MLP neurons of a small language model. Each row is named by its layer, matrix (gate and up: input weights) and neuron, and shows model dimensions 48-143. Each number is 500 + 40 x the weight over its row's rms, rounded and kept within 0 to 999. Numbers have three digits each. A neuron's up and down rows have the sign that makes its largest values positive.
A block is one neuron, or neurons of one layer that tend to fire together. After each block is what it responds to, as a language model described it from the Wikipedia text at the highest values.

L3.gate364:514507490513471492640464505419528471460521501503585460585504495416563436523469470504519531499458419554529543561490489502538476438532430586456490440475502497512459474525559475481454479455533461452514476447501541518482473541482471502507486517490527501511527489492470563511534521539543499502
L3.up364:536530462475515502590543498446535539553441483501545466525512563410524417548459443486587467476521507577524527533464522500558452413508466472484512464354497543567438495559537448494449520502572509442488519508488462525533491531529427495515473464529539461498535469511473478508535539557537527469
L3.gate1012:491502475474498514465489405473546531501486480502514456463525547500587421551448529525503531559483452464540441547504566475545505478451514482504515506519522542521507503590520480484453480592551441455456461463499508481518575568504469467493492517476477444527538496550488510506456520533504500487
L3.up1012:469507565484563521540493532533490521483526489435482531437498536429353480532459501471462537472535512537555547529460480508558563521547501578502511490436457522518530483519482552540456517504488545521524445500408520461460552502483549463424454595507514589465493495550464427441548521437472455440
Description: Compass directions and location words. Compass directions and spatial location words in geographic text, such as northeast, northwest, west and eastern, giving position or heading; weaker on inter, centre, back.

L5.gate359:527489571529507513511514442439462513480526495575481520496476520528485561476494466495533510513450353508495502448472454552557549447545444545483521509499601541456541498462454554484398449529485518491523564524509504525482531485494482493484546518540513458551482510501479519484479536507546531521
L5.up359:547484552510453533492570384475460514608496519506491497457450469537485534462498517505558485534470433539486519452486526467527497395525474400504450527532522548523528590559536509535447424567471489487485551466568445581544495555474471505558507489494529477563501466514482498508505539500507451461
L5.gate562:437447530538568443475494547478451507400527486550538480572492530453524485457528483480465551508455465486526451545464524503462453455510503527447463481499504521462546463443421528447522449461492467504491481528509520533462528561487541541542510459470471551444437547481516519534502500495580478558
L5.up562:462516584490543520490455521481442473511541554481631451476475449484503432522516521436487477493450575476517523503455536432383467444481512452486498485444408506515547519413486502582558508544489447517456464500529524504479454536532517521526507471521487563446405506502541548520526537458504467509
L5.gate591:531511565479461476457499506552573531508457528540522484483491497509506502521532499589489486471489482541502574478517503469548415526476437554412474523450492525486518494425552493523478491486483516531514499446509530492520482513499471469522520493564527444452511517504577451492485524497502469430
L5.up591:421448563502580471467522543508548532446527493554457479547539520519524528574466500530573509495473514496541512497560404517535510493444508456469546515460556539518509521483441501495427393507461483441528458459479569536490564570460494475471550486511529486519501610507481477514496486456488502608
L5.gate744:469507570526514538593509504414502470473558466554479462493415530476498503449504409455509488436512340496469533512447457508534514488535471514483540513489584497497526517440514500495476452510531578501530514477500525529505541508499512568517557531478528519536462521587474559457502507492521545556
L5.up744:482501523481469521500550489517503553626449436547473537497477493509493513473543474456495425511456453537486497513502469460547433393558524390535456490461485482562496544476503500540533570620484505476475501477520497538576506558501472530545512447520519482556453451620501532505498538500509476536
L5.gate1129:501520510534515522522426499504536555390462541572523477516520516518558430572459474503491510446523428529445466552452516480473515455461519540383486554555521570539569459421484481534532421487506499502436461462473468474419480430497541484546453446465497467492452532444512427485503476449492503503
L5.up1129:465559548540531541519439450551480483487425517534551452531536540519495437563481527518476458428455536484541491565438491413431475452486529438466503603520517533556543525442489501513461452564494469446462499448532465493524480491517512481529485475511483514511448527501509465491514501479460519492
L5.gate1186:568509519434523485570507513551470408509510471493493465467475541492469553495557451523447503453535435409524512569480479436572513476603532525423485539498435530525478503461459530479545514505503487468457524420545459464475539475452483539439549524420497513527523507486510467533511420510446522562
L5.up1186:417506522454554491550470544568514539511530506519540536527518527530562498536489492487580521495575494501485446598513513510554522520531486529484418492503481483490451520434515549452569485485494477548493560525532478485533516419464533463526408522411433525539535537461499492449531462505502414548
L5.gate1320:443509533559577483461537510503470457438571469492483487593523561474560460469483547511497490459521447454567453548450551496450498499544485564485483481521538544457593475480444527494521426550519421478518469528527451487497521525503497507512510480465489529505483478500520525551533451489608466587
L5.up1320:442518561548481549518438536517452456459569565442533468461491519502480416484515530457513430471492531472512484552437558436478511497531540477466486445562432453550519504466510520485545502469520454467488446461493535484443499480506479470495512517488479556484479529431555571554515551469502433517
L5.gate1512:512548439525478473494526480560469468488454500504505509497514565535547508432545477523527537485492468490528520506517517431550470453462510552552430486419536499542494557495514501462524439478528529523558416469503410461527471454559545515530461441517512511457510488534543543486437570445474445498
L5.up1512:455488511564486472475416435530518525478551531466477440559453541569475454549481563558499490488465495443527499452493504516449497462536579516511445477505508452425534527477507546516471536526542490499502483467524493484449462461533505504493489515508514448600451500562551526592478530544433468456
Description: Sequence adverbs, head nouns. Mainly the adverb soon and similar time-sequence adverbs (ultimately, subsequently) in narrative; also general head nouns like release, groups, position, phase.

L5.gate66:533564536510455565551498522500501488499463494551559548511535579408461462447569471512450500498530508530521485499477486410504460469501534489420413558480468483558558509542548483457374514461549511505427531527501469409476564447470442548478457524471521498514548499499537481499518481515509482506
L5.up66:518538507575524537476479536454482497445430508505461489542502486431531528548500444528403545614475478473473471480467447479589491502471516493489465461472458543489508472480534520468497513422499476571450531497491449438459458463447509511480515526415482579498506597420522497459540585531505483543
L5.gate298:462485503442468501576582484561421501492504515503462370460496563517515448526508482489547497487497468441508477540441523443464474439530532530506452478493521572500514442554555499443503523503540473407558469505462430453483510513511458495506482509498509523485471461503537532529528549540511482576
L5.up298:431501484493488513504533522522536463469433515567511435553515509461491472451421489462535527467460468498561522573510463430521455451505526516568452451586515437443490464497419506443503456428466465404457488487555483433472512496513536578497526508499490481482466529511530524486558499521450439518
L5.gate673:473507509454500491524474496432440516504517501510472544407535532496485481515488487544456505542495472455556577561472546571512495468507468503464501494465472561480566460539547486436464544546541505500462534527518489536471453511491495496409504474498500442464469528483413470530517506488525424497
L5.up673:443595473492483382558553519522457577436499495448388513525513476493474518482460501502477463520453496526528539597551466438516558516502488528464471508478500474514476469546421489397513446562557479526503502488494545489460555507540542547518546504478520548454510478518513486466484532508479487445
L5.gate760:481508459467479580577427500503445520488526488519529484471532529508411434456589507455557480491530476476499489542484529429505493453502372494484510479464510572535437399540450495482439513446476445457448442551510472458518519551506464507502471447481502504494527485470479473485533451515522477485
L5.up760:546486535481497455555443527473565481502492456487519443534506504451516443486452434523458554510504445478489515533495502490476456489461441546499457527468530493461542492469459496507445475423554516511482386504514587512512484479497563495474521498490484462541466478407484485516471458540481455482
L5.gate772:554497509575508497490469534442469495456505470502535503537452490564521497546490450507466474490504457374512388519416487535484484472436524542547451520512587496527524485556432543481492496533519528557523574498447499475474551562480449440552419551505528500434453523463471537498486503474486504551
L5.up772:555482503483586465506536372512533548508532544462449469437478512463501522514470474480526422456541470552529419553537498467530507505466404503489448560521513510493567452469489470450483534545488541451479528525541458458470474479389507510528499592573533479446523423522533499496543545503491553493
L5.gate1052:468477511477514471518510432470460558487452463444533440429584517471489454527476551531521551540473474484510527518473545505458481486514511544519527507477496548489571485463558439570412498505381521496450446396525478445453589514475613470478484516505507517491498501580508406512519524491413555554
L5.up1052:483487539511502560472616468467472528482520540488602527498488495451486466447521505427510486497585522495523524537477551458541557468431559496487459534561570504475494522606489493563460484437500415442509479488458487593500492508481437480478552432515426473492494436469449559498548480498464514524
L5.gate1263:479492480477499495520481432460514492468479518493519526505542518461483476555484518537482474521473467497476505458471515506458519504499456561470469492473548499489544496479535479514501479415514537509522415526466526519469475480465526548477500543488433492448459466482527486503505483455415502442
L5.up1263:478533523556438466456495480471483432479500487458532559456514561511486482492529502496450496510495503538516496540462513498458445482505502493484533534453541454582510517544539417505518531453455458450482489533480410489497466534462496455461470565469470493532486468525507455495518467457437541547
L5.gate1968:507496501515573525415503478482472484443534586518455524509466441487498526569541536582438520466436514486500456470489500550487416510486466520482544440557475481485465561515459494457517493411483536563463510476490540487556474523464508535461480500519378449488490508519452473493478543487582498539
L5.up1968:556436481513500546537510517466435452456433497488483493392514473476548403467511498471543529568542502505496493523468523545546465453412435455547563467492551563568504474556536579547496501498494510463557555540526458467512474547472496531401535502497521482476492484507547549548536521533421475550
Description: Compass direction words. Compass and spatial direction words, mostly after a distance or "the", as in 20 kilometers west of, from the east, southern portion; also up, back, down.

L6.gate152:509523505511532518485454507462410452459523540536512505481474451457518476526464490472374489454472461521489532502547532512492485506518485529533533562482501587455459450548505491500548530471486466471506518522450548433502613494558494456497549554442464425468473470526493442522554508553466516497
L6.up152:517554506534539559519473504493505516528526554514459509488413549515565455479500474419437510495522552531469491468507481517490510448536474490583551581506496545429502495538492448499412466536454456481491512487470553490483522516522493481496500513469371451572488410582482404518553577396525533474
L6.gate238:525503483480448479506523513490468520503524465592469522434471492521477463529503473442378497503490538491495469534494457592556484484514434534520482453546482520467457501439519564485468523467482481480476549452441539527422539536544480481539509479428513495460536530501534509530481524524503467532
L6.up238:472504522567484483517585437455513582439455493555477426507474484446505460525480529542471467432527471550562526464454452515467610505537507487461511530450448462514528537480433618501506473489521537548433507501507511584502537539488518497565499501434466487532469500483489494487520427573517450534
L6.gate447:520419475493516500495532511483474501490499559485426437459479518428470462502541426477423561391479483573547542521508484545541434518545490542489504448446476451437489494528417450519523521444501510503478485520514538532477495516516584456535568519467413435465495440565527522514492513493453511548
L6.up447:462518500570536499541482483479474525489498526474409555514478460397526438551550452497526516440444498597464489626527411520490484485529494465522524511430518510503491496537339549478490434485540506445432550487498505567519483525558555501470466449546423486514517459496525492505469474526468518512
L6.gate1403:562497493492582532539469464409504517440540485429471551487471547445530457456518420539481526458489456465523477515469452506476429468455488538476469545488510503510565435479565491508480464478502477432496596548464419494505458541519452496474541580497441508490542482456506523553516556487489460488
L6.up1403:469459490507508525525567475494531529437553542557463496487544553501567494491506479484470517416531524493491447538527565487518496439485496497504388443497511496579574497460523421496508527493496475556446555475534479487481535509514441454537479547531433485538510520510545428517516580507466464489
Description: Compass direction modifiers. Compass-direction words used as modifiers, such as northeast(ern), northwest, northern, usually before a place name or before side or corner; weaker on adjectives like small, young, old, upper.

L6.gate42:477495462463514480485541447521534568518519510533480527584469427422421514499502438561508508470505482444518482469475419507494510495452494545504516458430503571519423452466458476429523446474461521503461532487554516522439474428478507527561496532523506484539521486539475513480467518556552450468
L6.up42:528491518465496548481447470495549569518562518516528539484524503510543500517513573492455452462546484473569500404443530523564549482422535542460467457519513560535460487451532452488536455518502505487565514454533498547455453505511468455519537452498472503504524402505562482509539507437471387470
L6.gate241:494500454552496514513558555476457550486548536477460505538583505469478513557514507444540482498491488519524552528456516522528524482519497543476529454464532433467447495456441465495516525456502508494485411489480533559506429433480518504486532477478502424462503466520463502483468505555556466522
L6.up241:462441534492470479515490532502526510428469443541445532503495545536417437510495512471528511439496498547467561553479481461471440504562393507487534559495451515522536519524532495492519438466447541539507491513527523619521488499463577465594489496489500525549504414486504560527465432528411487467
L6.gate722:502386575502523469457523484471505537503577425521481484550502458446456407476490489479523542519519492538504537590523461477505455467472431512515612556516507555500483494466491480485486517508496428475488507443489475598586536510534558444503493490532497423561483465527486472525456365467519485484
L6.up722:509558468502537502563479511493458545486507475495501506559413500526519455526523602502532524421515462514499444453483519517493503491501466507509496542478540503566478508521501493452529486514512558443476449533405481510511493529475476572440452478454405488445534538510520471529506434534517419482
L6.gate1722:468515574504477448527521475464482554451520475554564457536505446452481476448519514478539588421526465489480512534531484535525470467508424532502530474561488537475514492445460547455507475382442561478536476541498597486442478468507474576511553523465506526418432531474511512484497529584512450444
L6.up1722:496564576505514492484519486508531535495531480538588444528478495395498493481528474432574459447515500487534513528479497466525496454420512448504490468490487512551524505424469505552450507445470458452430512515503541489453485497543464493551490466513470507479507452552570528513515564546432461525
Description: Place units, heading closers. Nouns for political or geographic units such as city, town, municipality, state, country, national, often after "the"; also the first "=" closing wiki section headings.

L3.gate338:487572489520540515496580478490460483502480472565512523466553447488565414488503545411432414494523461445507516566590506487445512499547497550546560475451533564495535511473446497473582536493542510554454477509504507404537540557537429468495531605498522533470467503500497492490545529509509515633
L3.up338:422514548556498482521487500498456573550502542474500505717448479448494421450515458494541485485510492474464469523470594471463407557524549473504511476571449517564517497498508523499560430497520506443519528549533467521502460509542513493480541494440462528486470514431512493539467449481510479484
L3.gate504:448518479509544528509501558480429517519547493484531461552546528474529427495488523464486476477467505431473545526498541471453485458523505500482489511524465499494514503471479566511541474515513488537537498492539496513484505531525515473553537528428471566480517495487536552526492522511522462547
L3.up504:470505509503572532510534535520487512539506507494510515521545505474519467443449531417449490513444489444475512539514516483496465455529479566542497480503477560471507494447477572507572476466500512553520448470566496483488510554535464497543561503446470563422522506517520558461526483478558480549
Description: Plural head nouns. Plural common nouns ending a noun phrase, often after a modifier, such as offices, buildings, facilities, films, works; also name.